Weights of a small transformer language model: 10.1M parameters, biases.
MLP neurons of a small language model. Each row is named by its layer, matrix (up: input weights; down: output weights) and neuron, and shows model dimensions 16-143. Each number is 50 + 15 x the weight over its row's rms, rounded and kept within 0 to 99.
After each neuron's rows, "fires on" lists the tokens most often at its 100 highest values on Wikipedia text that the model never trained on.

L4.up0:58 75 50 47 32 88 39 48 52 55 22 40 76 50 45 26 42 37 31 52 61 46 74 64 59 49 44 39 42 58 28 56 60 51 57 49 51 41 50 62 33 65 68 46 51 48 69 62 41 38 67 39 81 65 34 57 25 33 58 28 38 53 50 05 63 65 59 47 20 55 31 38 67 36 54 74 65 92 65 69 46 72 42 84 50 37 52 42 29 34 76 47 69 43 32 31 34 26 67 55 47 38 67 38 61 23 57 40 41 50 56 46 54 32 30 58 54 41 49 42 56 21 57 43 40 53 81 42
L4.down0:47 49 21 54 45 56 53 50 54 64 38 60 59 71 43 50 25 37 75 52 65 45 51 37 65 55 23 43 47 34 46 69 49 52 62 60 53 55 47 44 60 25 58 78 60 38 64 46 38 45 49 50 63 53 34 49 32 59 83 36 34 66 61 39 35 49 61 50 03 15 50 52 57 32 32 54 51 56 73 25 36 48 49 46 44 29 50 50 57 70 42 57 36 51 48 37 71 50 32 58 60 39 87 37 38 37 66 80 75 17 54 55 46 35 61 09 80 69 67 53 71 61 36 35 52 50 81 47
fires on: "″", "°", "′", "W", "|"

L9.up146:53 46 58 19 64 55 52 64 48 20 47 52 60 72 75 47 29 65 45 44 50 44 47 52 32 42 45 67 58 69 47 75 62 65 69 23 51 91 39 33 45 61 77 52 35 20 36 40 42 51 82 63 63 70 51 49 50 51 35 49 48 60 59 38 53 55 48 59 53 80 62 69 45 38 60 56 11 50 56 69 32 68 60 40 36 47 59 51 50 48 61 59 48 45 62 63 42 57 45 38 44 41 53 48 50 29 63 58 57 46 58 63 49 65 33 30 44 32 27 68 58 49 73 91 52 45 48 52
L9.down146:57 34 40 77 69 44 35 41 41 55 75 81 72 38 66 42 63 46 60 39 60 27 44 54 47 39 40 59 34 35 36 34 46 00 53 42 74 19 56 37 48 74 36 44 61 35 76 47 48 42 59 59 71 65 57 50 56 31 53 22 43 71 42 56 45 56 57 22 42 57 33 27 44 71 53 46 73 48 44 57 76 66 39 65 58 43 42 67 54 55 45 39 81 59 69 56 34 60 66 78 38 69 31 59 38 69 57 63 46 60 79 66 49 34 60 65 58 71 23 36 60 51 38 36 55 51 34 33
fires on: " in", ",", " on", "en"

L10.up669:50 62 24 84 85 54 52 49 60 38 31 15 46 34 54 60 55 68 56 53 67 66 56 18 37 36 49 33 56 26 36 50 64 72 43 66 50 64 68 65 63 26 61 49 73 54 63 39 33 60 51 48 45 59 47 48 23 92 37 58 55 33 44 72 19 19 59 57 26 39 39 26 64 70 65 27 43 56 34 34 49 36 82 51 31 44 35 65 49 51 63 58 65 38 66 51 64 55 35 31 42 39 46 56 51 72 77 48 39 78 73 48 57 37 66 52 57 40 62 35 48 63 48 71 45 60 57 41
L10.down669:29 35 81 21 48 44 46 51 63 48 52 18 16 43 45 30 37 47 55 48 48 63 50 58 94 28 61 29 40 56 40 66 36 67 39 36 37 41 48 38 20 60 21 44 40 68 80 50 64 87 29 46 73 44 52 39 54 54 60 54 35 55 36 65 48 54 66 41 52 37 37 56 47 57 36 63 42 80 73 60 43 22 40 55 81 68 46 64 28 48 62 39 51 54 42 39 60 59 65 69 54 46 54 25 69 59 31 17 19 45 43 68 76 56 18 42 23 42 43 61 43 56 48 66 46 82 61 71
fires on: "er", "sh", "o", "ra", " h"

L11.up36:80 82 45 24 47 28 46 40 77 44 29 30 25 51 73 32 47 63 83 54 57 41 69 51 60 52 63 33 31 56 85 56 51 51 50 56 59 20 58 39 40 49 39 57 54 40 52 45 46 51 60 33 61 40 59 53 47 42 45 42 48 53 51 50 52 42 56 39 67 37 53 56 48 58 31 44 18 58 35 13 47 67 32 32 43 56 43 44 25 73 41 15 62 69 23 42 73 53 41 45 46 51 42 73 64 53 43 73 67 48 48 70 68 55 49 92 27 46 58 46 58 68 52 72 35 45 36 73
L11.down36:60 61 77 55 37 46 48 32 85 74 54 51 27 42 28 45 45 72 50 44 44 48 57 38 40 38 52 57 49 50 56 49 66 67 86 40 47 69 29 51 46 68 49 54 50 40 64 73 27 78 38 38 46 59 50 55 45 38 52 65 31 50 63 56 48 48 35 55 26 57 39 73 43 48 39 56 43 39 65 50 69 56 25 70 43 52 73 49 61 16 45 40 53 81 72 36 28 40 58 56 30 36 61 65 39 46 67 57 57 60 72 46 47 51 42 52 37 70 42 67 47 63 26 48 45 53 69 78
fires on: " re", "ri", " h", " Re", "re", " ("

L12.up263:58 45 52 64 27 48 43 06 63 54 43 54 83 44 50 56 60 49 48 72 67 71 73 36 65 50 48 63 38 64 44 36 59 44 67 42 84 56 51 52 44 35 48 71 68 60 60 83 25 85 47 29 54 55 46 43 33 54 17 43 52 49 50 58 85 53 36 18 78 54 62 37 42 61 50 43 65 49 49 38 44 24 41 63 69 38 32 81 39 56 49 25 44 41 50 29 70 18 67 46 36 43 36 55 48 30 75 36 31 31 37 41 25 70 36 50 47 34 65 47 26 36 25 26 30 77 44 38
L12.down263:63 31 35 51 32 60 67 43 68 36 57 49 43 44 37 42 61 70 47 49 56 36 40 68 40 25 48 48 78 52 30 64 67 33 52 19 51 58 64 47 43 63 62 38 49 56 56 29 46 79 45 68 52 54 74 65 60 27 51 57 73 41 29 18 29 57 47 63 32 37 62 52 49 47 44 38 58 65 52 43 99 62 44 28 12 47 50 46 38 34 30 46 41 59 45 39 31 53 42 68 50 55 60 77 24 51 46 50 48 42 61 57 56 44 51 50 59 40 65 16 66 54 82 43 77 53 71 43
fires on: " ", ".", "ho", " inter", " Ho", "\n"

L3.up541:38 23 39 31 52 71 30 65 63 27 37 34 41 83 46 68 48 79 55 29 63 34 50 81 63 39 55 71 36 70 38 40 38 61 33 43 57 28 61 45 27 63 70 41 49 32 33 70 57 24 49 60 52 62 60 47 53 53 78 63 70 50 59 45 45 55 43 36 49 50 44 49 67 52 59 50 13 38 61 58 86 50 75 54 50 45 37 29 27 56 73 52 38 47 79 64 40 73 38 36 52 55 65 59 55 66 64 62 29 27 34 41 46 82 84 40 45 53 40 48 54 49 57 53 49 43 43 35
L3.down541:44 68 29 34 49 43 24 38 67 22 32 73 84 37 72 70 64 61 43 53 49 49 43 30 52 48 44 27 39 33 63 73 54 45 52 28 80 57 41 33 66 57 41 67 59 72 40 43 60 42 44 68 55 47 34 41 43 27 78 53 42 22 69 65 44 59 35 33 53 38 69 30 49 49 53 48 66 35 60 45 47 72 45 57 59 23 34 37 62 39 49 53 61 56 47 41 54 57 65 56 49 66 66 49 79 76 53 71 44 32 46 76 62 36 46 40 41 34 67 66 48 49 59 54 34 37 38 61
fires on: " an", "la", " as", " a", "per", "ia"

L12.up557:17 56 45 55 16 08 47 62 46 57 54 43 38 53 48 59 57 47 50 81 50 38 54 48 31 62 44 40 40 51 35 35 37 62 53 74 77 47 50 32 31 46 31 51 65 39 38 49 54 12 55 63 60 44 53 43 43 56 68 41 82 51 30 51 49 44 64 54 58 45 65 47 67 58 49 40 26 58 33 64 57 34 26 58 81 41 58 37 82 46 36 73 60 69 89 67 58 65 48 30 68 52 49 48 49 35 39 99 71 43 48 36 40 39 17 51 52 61 73 63 59 59 25 54 32 72 28 56
L12.down557:51 49 66 56 97 54 50 67 59 39 26 34 58 72 38 26 35 58 41 74 54 53 46 38 38 63 41 40 77 23 45 42 31 47 70 26 36 45 20 50 46 43 57 81 07 75 48 21 70 59 50 33 36 52 67 42 49 61 44 61 44 58 37 42 49 49 44 28 61 37 42 33 23 72 64 79 47 77 44 58 26 62 54 41 45 57 41 48 53 32 62 79 57 62 56 55 51 53 47 51 64 46 33 59 74 36 54 97 40 30 29 41 51 57 50 46 51 38 46 57 42 38 62 67 47 59 17 61
fires on: "k", "p", " km", "r", "s", "mm"

L2.up42:63 71 44 45 59 21 46 66 38 45 70 54 40 45 25 23 32 40 21 66 75 58 62 25 37 22 44 55 40 49 41 65 59 21 53 51 46 36 41 55 35 22 77 77 63 67 44 56 62 75 31 38 46 54 64 60 51 59 46 54 56 51 67 47 23 52 58 70 50 52 46 47 82 63 35 51 53 47 51 44 55 48 52 87 71 39 58 66 48 45 22 68 67 45 56 99 61 51 39 44 45 44 41 40 57 48 46 23 70 57 31 59 45 25 78 40 55 51 73 58 57 47 51 41 32 48 53 47
L2.down42:33 28 58 42 20 32 36 67 53 48 57 26 63 54 18 90 20 45 69 37 31 55 44 51 61 68 23 50 70 67 70 47 61 68 54 44 52 27 49 53 39 67 66 36 66 11 62 31 59 67 58 47 48 58 40 57 34 56 49 25 52 48 75 65 32 81 53 27 72 31 45 45 60 50 48 35 74 79 46 30 53 62 45 55 33 41 60 31 48 47 65 44 56 58 43 49 57 53 74 54 56 31 77 33 37 56 43 36 57 61 69 39 73 60 66 53 65 50 59 26 49 36 76 55 72 31 47 52
fires on: "\n", " Wal", "A", " Car", "C"

L4.up99:46 54 45 55 52 51 27 45 42 34 55 37 68 46 52 52 44 41 45 47 76 56 60 56 38 33 18 67 52 33 50 48 71 46 60 58 66 67 21 55 38 41 63 51 26 49 53 42 31 63 48 37 65 42 36 58 53 51 52 39 25 49 29 48 52 45 56 56 52 27 52 45 33 52 69 39 40 22 55 70 59 60 47 26 58 42 71 39 67 55 29 29 57 08 30 73 42 62 68 51 51 34 36 61 69 54 65 49 52 79 63 68 55 47 41 26 25 51 53 51 34 23 68 74 32 54 59 62
L4.down99:33 45 61 30 44 47 32 38 62 44 23 62 39 55 63 61 66 37 41 59 37 41 31 48 60 50 45 07 58 23 74 48 53 43 33 31 56 79 20 44 36 68 36 61 59 48 41 47 73 30 67 70 49 52 50 52 56 39 34 66 48 64 54 54 24 58 17 45 38 75 46 66 21 38 42 51 39 56 48 36 52 39 39 47 83 54 58 34 51 40 39 66 38 50 57 65 34 44 33 78 77 61 31 40 88 50 44 54 29 36 69 65 24 46 37 65 43 44 35 61 63 62 51 79 69 62 55 63
fires on: " of", ",", "th", "al", ".", " County"

L4.up237:64 73 79 65 68 34 44 52 58 23 49 51 57 65 35 46 46 54 37 37 46 48 73 42 51 63 29 44 60 44 34 81 61 48 40 75 45 66 55 15 43 55 72 52 58 41 69 52 76 54 59 52 49 17 59 29 54 34 43 55 54 38 67 59 33 78 47 55 50 39 52 38 51 40 71 56 56 62 38 47 39 25 36 56 52 56 65 56 33 51 72 68 27 52 33 53 50 74 91 60 46 56 50 20 57 68 57 59 48 54 48 40 59 54 40 88 67 39 52 60 83 39 54 45 57 44 39 57
L4.down237:53 52 65 50 53 58 64 34 52 61 50 50 44 64 36 39 54 55 33 48 28 53 61 47 45 55 75 47 32 62 65 55 38 54 46 28 21 54 55 74 79 09 20 44 70 34 58 61 38 81 76 57 57 36 49 60 52 72 51 44 55 99 69 44 59 39 45 55 49 81 39 56 62 47 52 40 50 63 71 41 50 55 46 49 46 47 51 37 51 30 27 68 57 49 52 41 43 70 51 31 73 45 52 71 40 49 10 32 26 64 49 59 23 49 44 85 53 54 60 46 55 34 35 74 84 52 56 10
fires on: " to", "6", "2", "che", "3"

L3.up532:10 55 54 39 72 55 56 36 51 60 51 45 70 54 45 48 56 40 24 42 69 79 95 29 47 70 38 31 31 56 72 71 59 28 22 51 73 44 33 25 45 28 49 40 38 63 44 36 54 46 47 55 73 75 50 47 44 70 37 30 35 61 82 46 44 73 70 62 32 63 69 40 67 44 43 62 46 73 34 74 55 65 40 83 63 44 50 52 40 52 28 35 49 22 52 75 36 61 95 52 32 58 53 57 48 23 43 44 56 20 31 44 30 28 65 43 42 53 58 51 08 52 53 53 35 52 49 47
L3.down532:41 46 35 41 39 48 65 53 43 61 31 55 42 32 20 50 38 56 69 52 76 43 47 82 59 64 34 73 22 57 52 43 62 34 47 39 55 52 42 39 68 58 62 73 40 44 32 71 32 37 58 42 57 44 45 66 19 39 39 52 45 70 70 38 32 72 44 42 70 42 36 53 22 54 47 41 48 49 69 42 90 65 69 14 21 62 23 37 07 60 65 54 45 36 65 50 42 26 57 60 33 70 72 45 37 42 63 29 44 21 41 54 70 54 51 48 56 68 62 75 77 25 50 58 51 47 49 47
fires on: "C", " Cup", " Championship", "I", "S", "A"

L9.up429:61 43 36 37 28 40 28 68 67 84 61 35 42 36 35 45 53 42 22 71 52 50 61 64 71 44 55 36 48 62 52 99 52 42 45 41 62 44 48 62 30 49 67 62 21 58 50 33 57 51 61 39 37 20 65 81 43 61 52 41 61 45 58 67 37 58 36 74 49 33 47 30 57 32 64 26 58 73 35 34 48 43 75 22 61 49 49 84 55 54 25 42 31 50 39 60 58 46 45 48 61 58 40 57 35 68 12 40 23 53 48 57 56 52 69 57 50 70 72 76 11 50 57 34 46 53 60 26
L9.down429:31 31 62 60 18 42 55 53 40 49 63 54 52 43 55 54 64 42 35 61 53 63 45 58 48 43 56 57 52 21 42 53 34 41 49 34 74 63 12 45 70 63 42 40 53 38 60 58 67 37 14 50 36 44 30 63 82 43 44 56 51 64 47 62 54 17 59 71 66 54 44 48 42 72 41 47 44 38 89 50 51 43 90 68 38 26 63 56 36 31 36 26 40 33 50 60 37 57 24 60 64 40 47 68 73 48 30 54 60 83 43 22 29 40 50 63 77 54 33 43 50 30 50 49 76 57 52 41
fires on: " his", ".", " her", "al", " a", "S"

L9.up210:32 25 60 48 68 67 24 58 33 64 73 71 53 24 63 78 55 47 56 37 55 37 43 70 29 55 61 81 53 61 55 78 57 40 79 74 78 60 43 44 41 24 73 52 44 55 44 63 61 15 48 70 53 37 55 27 30 83 69 63 56 37 29 45 76 53 34 29 34 55 40 67 75 34 44 79 38 35 28 43 35 34 51 39 34 64 46 54 51 55 45 36 39 66 56 51 39 51 42 44 73 56 25 50 44 49 24 51 50 54 82 40 79 69 37 18 75 60 38 41 53 50 36 37 27 36 29 26
L9.down210:79 31 75 58 41 82 64 46 39 52 32 36 50 49 52 39 51 53 41 64 61 65 45 46 53 63 44 55 41 75 46 16 80 40 49 59 10 72 51 42 34 63 59 35 80 41 57 63 35 43 52 34 45 53 54 52 54 41 49 56 43 71 28 61 48 38 35 90 73 43 75 33 45 55 57 52 29 48 02 57 53 63 43 50 41 46 33 79 47 37 60 55 46 78 57 55 44 28 41 62 33 38 49 44 40 49 42 77 53 57 50 49 45 59 39 46 25 31 43 60 46 43 41 30 53 32 35 75
fires on: " of", "ong", "et", "ward", "t", "ct"

L12.up390:21 71 55 72 61 38 49 51 67 60 56 40 49 47 32 69 42 59 59 48 58 81 57 40 67 55 35 34 10 39 19 41 49 70 54 47 65 71 60 29 47 32 61 67 40 60 26 46 45 29 66 41 54 35 75 44 63 64 45 38 39 61 26 33 87 48 47 39 65 29 38 45 95 39 41 49 45 37 70 83 54 51 55 55 71 47 35 56 62 40 67 74 71 50 51 51 54 40 60 29 37 60 49 31 45 38 57 74 89 43 54 72 31 57 48 53 66 37 59 59 65 54 59 59 52 42 39 66
L12.down390:59 51 37 51 87 52 46 40 35 64 30 42 21 38 54 47 48 40 38 54 49 59 58 34 40 40 80 38 33 45 47 42 42 00 49 41 54 59 37 43 21 67 62 40 56 56 59 34 64 49 73 26 36 61 34 64 58 58 46 66 66 73 45 58 60 57 27 11 81 65 58 63 50 41 53 34 72 61 31 25 51 66 47 52 11 59 68 83 39 29 32 48 41 46 59 75 25 69 25 56 47 64 55 29 64 49 60 46 70 37 30 69 57 48 59 62 37 53 61 69 45 56 36 28 37 57 54 51
fires on: " at", "mm", " C", " Ba", " for", "s"

L3.up6:92 56 46 65 64 55 48 69 77 59 27 22 51 43 41 67 46 61 47 65 69 32 63 62 64 71 40 63 68 72 33 48 50 58 72 40 64 37 40 35 61 33 59 61 50 46 52 33 39 35 49 58 63 63 40 64 35 45 44 39 59 55 67 48 54 47 69 42 54 55 49 50 47 54 27 60 69 55 56 59 51 29 49 34 50 66 32 16 43 43 70 30 49 31 32 31 53 33 53 36 29 35 59 27 41 34 60 71 23 32 71 52 03 39 54 63 49 35 64 74 52 37 50 34 34 50 39 56
L3.down6:41 38 30 59 66 44 37 44 92 72 40 43 80 56 38 57 47 33 37 65 84 58 73 50 36 76 55 39 75 59 37 74 23 56 61 97 57 51 48 31 51 53 48 53 56 71 56 43 63 41 63 32 60 45 27 62 44 12 65 54 57 73 46 62 35 43 72 47 64 56 41 48 43 35 15 77 58 69 60 68 67 28 50 54 56 51 38 40 61 61 54 50 35 22 50 47 60 32 24 45 44 49 63 62 43 48 87 50 70 48 63 45 17 36 44 33 64 40 31 48 56 29 50 41 32 45 59 33
fires on: "″", " /", "′", "°", "ft", "west"

L11.up796:62 65 54 37 31 22 35 33 55 41 70 49 35 25 57 63 58 81 55 33 51 67 49 56 77 58 48 20 39 56 50 56 45 73 44 83 44 47 41 39 65 63 70 71 41 29 41 61 49 36 41 53 42 31 60 49 42 30 48 89 41 29 31 66 59 45 71 37 60 54 48 34 79 38 46 31 23 41 72 07 40 51 38 50 49 33 60 73 48 70 22 38 46 81 46 51 49 27 33 46 57 48 27 68 50 53 38 48 53 58 49 54 47 51 43 65 50 32 67 39 40 39 68 41 40 45 37 41
L11.down796:70 31 46 39 39 56 40 52 79 47 38 60 52 38 37 32 56 66 64 76 43 34 75 51 45 49 40 60 36 53 61 70 68 22 62 35 58 32 63 63 43 54 72 45 70 46 72 58 24 58 31 39 62 33 48 67 49 28 57 25 86 58 44 52 33 48 70 21 46 30 53 49 53 53 24 51 32 36 52 44 47 42 38 45 64 64 47 48 25 39 80 60 54 58 62 51 58 49 31 26 47 72 51 66 44 34 52 57 42 34 55 53 44 64 31 57 13 79 50 56 44 67 59 53 54 54 50 48
fires on: " Re", "li", "ri", "ham", ".", "'"

L10.up580:46 44 53 47 65 38 64 67 50 58 47 59 83 42 39 24 67 62 40 34 46 41 64 61 38 56 43 50 67 66 63 33 50 37 26 65 39 76 53 47 82 28 71 51 18 45 19 51 70 81 43 64 61 24 71 49 47 53 59 50 43 49 69 55 35 51 42 70 47 69 65 78 26 46 48 59 77 66 55 38 59 25 40 68 49 39 57 53 48 60 34 66 40 39 49 53 48 66 88 61 69 63 48 55 33 60 49 48 55 36 51 32 66 41 50 43 65 35 65 51 53 31 67 59 45 59 53 38
L10.down580:37 39 36 63 45 58 63 78 43 26 44 43 57 56 87 32 27 42 25 52 54 46 48 23 47 48 66 41 55 36 46 47 38 41 51 49 66 28 53 52 50 50 29 41 38 27 63 68 71 41 35 63 65 62 40 36 26 69 64 66 38 49 32 44 75 22 65 40 61 50 31 71 57 33 52 51 50 66 49 22 56 55 64 23 60 71 56 41 45 13 71 42 67 53 77 47 77 21 35 23 47 51 48 46 68 52 36 87 47 29 39 47 56 48 19 49 29 61 75 83 63 47 51 53 47 70 25 73
fires on: "n", "op", "ex", "duc", "ra", "in"

L2.up763:45 54 56 56 69 70 40 43 31 35 40 41 62 63 78 44 47 39 43 66 78 89 33 30 42 54 21 52 58 58 64 69 56 33 56 51 74 51 63 43 91 90 48 55 52 43 51 50 27 43 63 45 45 40 34 58 67 54 45 32 55 50 41 29 64 54 32 56 37 36 62 81 44 42 20 30 33 61 64 48 43 45 62 55 65 36 33 58 68 50 48 57 40 32 46 75 55 68 59 44 26 30 51 25 32 73 40 42 44 38 53 35 50 43 38 49 48 36 66 39 99 47 48 44 29 31 42 55
L2.down763:49 69 53 61 58 55 41 45 39 49 68 28 71 40 31 35 58 32 77 64 42 52 47 65 54 48 65 62 44 45 69 43 64 52 56 67 62 54 56 53 53 61 52 43 37 74 41 34 56 72 64 47 48 56 90 35 36 64 43 64 57 39 35 75 34 39 54 51 75 47 58 60 67 36 68 44 50 47 79 70 59 63 69 59 46 61 59 50 31 46 38 72 21 46 30 49 37 34 51 53 63 51 43 37 25 19 49 60 56 76 35 25 59 53 59 64 45 33 27 53 36 51 38 55 61 55 44 58
fires on: " by", " from", " an", " of", " a", " one"

L7.up148:13 74 50 38 56 47 87 40 38 59 51 49 25 40 57 58 34 66 54 38 59 31 66 61 39 58 47 51 38 66 61 43 69 58 60 57 65 72 51 29 32 28 51 63 42 41 67 59 46 32 10 23 72 54 86 29 41 77 35 62 57 45 32 44 79 33 38 41 47 56 49 55 69 66 71 66 23 61 69 43 38 45 73 49 56 41 70 65 30 55 59 39 27 62 79 36 19 61 60 45 39 57 54 43 59 29 27 38 48 44 37 33 49 52 55 56 29 40 66 51 44 37 43 50 43 40 46 41
L7.down148:40 38 68 74 66 76 27 39 14 72 44 43 53 80 42 45 38 62 54 53 31 71 47 59 49 47 55 42 54 50 55 57 46 51 57 53 32 25 58 38 69 40 60 50 48 40 35 44 34 30 50 55 31 63 32 63 52 32 38 61 50 58 48 58 52 57 32 49 73 76 81 55 53 41 59 36 55 45 53 63 41 70 74 34 58 64 45 31 37 32 57 77 47 17 65 45 62 36 56 62 53 76 43 58 34 46 50 91 64 53 59 49 41 59 53 47 24 59 50 54 50 33 33 30 50 31 55 33
fires on: "et", "t", "g", "ot", "k", "ri"

L2.up722:64 28 40 56 29 42 37 45 62 51 33 53 51 22 46 81 70 48 29 37 66 52 38 57 23 47 44 33 71 65 62 60 47 25 40 47 45 55 47 52 23 59 49 62 43 41 35 62 35 75 74 53 37 45 43 49 35 67 43 47 41 69 48 58 42 69 43 49 24 47 61 59 53 36 67 51 35 36 63 57 57 52 38 29 68 58 60 00 75 67 44 58 27 50 35 48 39 52 27 30 46 60 42 69 60 61 70 55 30 60 50 49 90 47 69 24 38 58 52 26 37 23 47 52 31 37 58 73
L2.down722:44 40 56 24 40 24 46 30 46 35 57 36 68 42 79 36 61 66 71 61 56 54 20 65 61 19 27 52 36 16 27 51 54 56 35 42 53 47 19 64 25 38 53 66 15 72 69 35 60 46 64 81 52 25 33 55 57 14 68 49 51 55 76 66 68 49 40 37 60 62 41 54 34 65 45 21 52 78 72 56 44 48 42 43 58 48 35 49 65 55 64 49 32 49 28 68 38 75 38 75 62 57 35 17 81 63 36 58 69 57 64 62 59 45 21 67 17 28 44 53 49 51 70 39 39 53 67 62
fires on: " and", ",", " in", " where", "duc", "."

L12.up316:74 28 66 02 68 42 67 36 36 46 35 40 45 43 62 44 35 38 46 66 68 60 21 58 14 72 61 39 61 70 60 46 55 55 65 51 27 65 47 36 39 35 54 29 20 51 63 38 52 30 40 73 62 43 41 47 61 30 45 46 52 35 59 29 64 42 59 43 53 49 70 62 64 27 53 72 27 31 44 58 49 54 39 57 51 58 30 36 64 81 47 48 33 48 69 49 42 32 64 43 73 61 49 38 12 67 61 79 40 49 62 57 58 86 44 59 52 50 13 61 38 63 66 53 29 63 51 40
L12.down316:60 54 59 47 51 40 72 38 51 45 48 72 48 41 31 65 33 19 61 73 47 51 42 53 59 55 44 35 16 50 59 76 39 36 36 39 48 41 20 64 40 58 64 65 63 72 63 58 61 52 53 47 68 51 76 94 74 44 81 33 47 53 29 27 45 71 55 28 20 55 43 62 49 53 64 73 40 45 25 67 43 75 27 42 42 49 73 68 56 35 69 39 42 61 48 53 45 60 59 71 58 66 45 63 26 53 49 26 67 40 37 38 60 39 46 32 62 80 36 42 59 41 58 32 65 56 65 62
fires on: " in", ",", "f", "la"

L7.up242:29 55 45 30 83 56 63 47 53 47 57 52 63 68 56 60 58 68 59 39 62 85 82 26 40 63 47 46 83 57 46 57 64 49 34 68 87 53 33 54 61 70 93 44 46 38 52 45 29 40 47 73 34 21 24 55 42 46 54 30 52 55 47 48 54 38 47 46 57 45 57 51 44 27 61 29 65 72 50 54 35 46 50 66 46 71 52 46 57 63 36 48 47 22 58 54 65 28 61 48 37 43 48 73 56 62 50 52 32 57 64 56 32 20 82 46 71 54 57 62 63 54 34 45 44 41 58 36
L7.down242:44 35 55 51 52 54 37 53 64 56 38 36 58 53 72 48 40 44 58 43 54 51 34 63 31 37 52 71 41 13 42 62 41 32 74 63 47 36 30 12 54 64 41 54 59 44 66 53 55 68 32 39 50 59 41 50 52 67 36 68 57 35 60 30 60 64 40 45 38 36 63 64 53 83 52 59 26 27 76 33 53 50 24 71 71 39 64 76 58 45 11 62 64 50 53 54 15 40 51 65 57 60 79 24 50 43 74 50 52 54 42 62 56 74 48 50 20 44 28 46 50 37 40 59 28 67 72 48
fires on: ",", ":", " by", " of", " with", " to"

L11.up432:87 59 35 35 54 45 55 38 52 53 28 67 56 24 64 56 42 44 83 60 33 59 90 55 72 58 51 53 90 80 21 62 53 63 71 48 43 42 56 70 49 51 37 30 51 49 49 54 42 46 67 26 63 45 70 56 38 28 41 40 49 37 42 47 59 41 43 56 65 61 45 38 56 40 48 39 46 76 12 67 55 35 31 69 94 26 59 67 41 40 48 44 71 44 52 46 67 35 55 55 34 64 40 43 54 32 66 35 59 35 56 55 61 51 68 54 41 62 48 37 54 98 46 41 43 73 43 54
L11.down432:25 46 46 45 54 50 39 64 64 41 66 48 71 47 41 84 53 36 54 39 59 69 55 46 24 52 79 70 67 28 52 14 52 45 33 44 36 60 58 39 48 45 63 60 30 48 47 47 40 47 55 39 50 57 55 31 99 45 49 32 57 30 40 40 31 44 55 54 52 69 70 72 53 46 57 31 53 66 24 56 50 80 57 46 44 41 65 27 34 30 60 62 29 80 69 51 60 52 68 36 34 78 59 47 21 36 28 51 20 34 69 39 45 53 67 34 45 49 57 57 61 43 65 26 43 45 61 45
fires on: " (", " Ho", "-", "ho", ":"

L2.up243:60 52 56 56 63 68 35 45 26 22 52 31 75 86 32 34 65 37 66 32 51 71 68 46 47 29 39 60 48 62 54 75 61 34 52 67 50 68 57 36 51 32 66 07 71 57 53 43 25 21 71 38 47 19 43 46 57 31 54 52 37 40 29 36 63 35 55 50 45 35 60 68 35 54 53 74 53 53 58 80 50 43 66 40 36 76 51 41 35 46 53 53 71 30 64 68 23 72 59 46 53 42 42 73 69 37 42 46 59 55 53 72 46 50 36 54 64 62 47 36 28 66 44 31 42 51 60 33
L2.down243:70 51 37 32 48 58 76 22 42 78 45 56 52 29 44 53 63 44 74 27 68 46 53 35 81 69 43 44 28 22 46 82 60 47 35 62 55 38 41 39 40 40 49 72 63 42 38 74 52 37 54 51 52 62 49 48 34 53 67 72 48 38 43 37 60 43 67 50 77 21 66 51 22 71 54 72 42 48 23 39 49 75 65 49 38 35 50 64 59 49 32 27 37 54 38 35 66 39 71 84 42 47 68 23 54 52 44 39 73 41 55 67 35 36 58 43 42 61 71 71 33 65 47 48 72 38 47 34
fires on: " such", " known", " in", " since", "ography"

L11.up383:45 43 46 57 38 69 37 70 51 62 57 52 43 18 36 47 48 51 42 50 45 59 36 37 54 20 67 43 42 43 58 49 50 48 40 61 40 48 63 80 64 71 66 54 31 39 38 81 54 47 44 51 68 26 34 57 18 54 37 73 51 56 52 61 47 47 28 33 45 28 29 00 63 73 54 39 56 62 41 33 68 51 51 55 48 56 57 80 33 51 27 16 23 40 57 59 37 69 52 37 27 61 25 85 58 50 31 80 51 43 45 69 69 61 65 46 62 64 38 57 35 54 58 69 67 33 65 56
L11.down383:56 36 38 40 41 46 62 51 50 55 49 43 53 83 27 71 67 40 29 68 69 31 78 29 64 36 30 46 34 27 50 69 71 43 51 59 60 48 76 56 64 44 39 43 22 26 68 45 29 24 26 50 74 45 44 58 40 39 92 54 53 70 50 80 59 49 59 42 51 47 48 20 31 60 39 46 45 48 52 34 40 63 75 49 61 42 46 66 91 51 37 21 65 49 42 40 55 38 54 60 45 51 63 73 60 30 61 77 52 51 46 65 54 54 43 50 69 76 53 39 51 55 52 52 53 59 59 20
fires on: " a", ".", " \"", "st", " B", " said"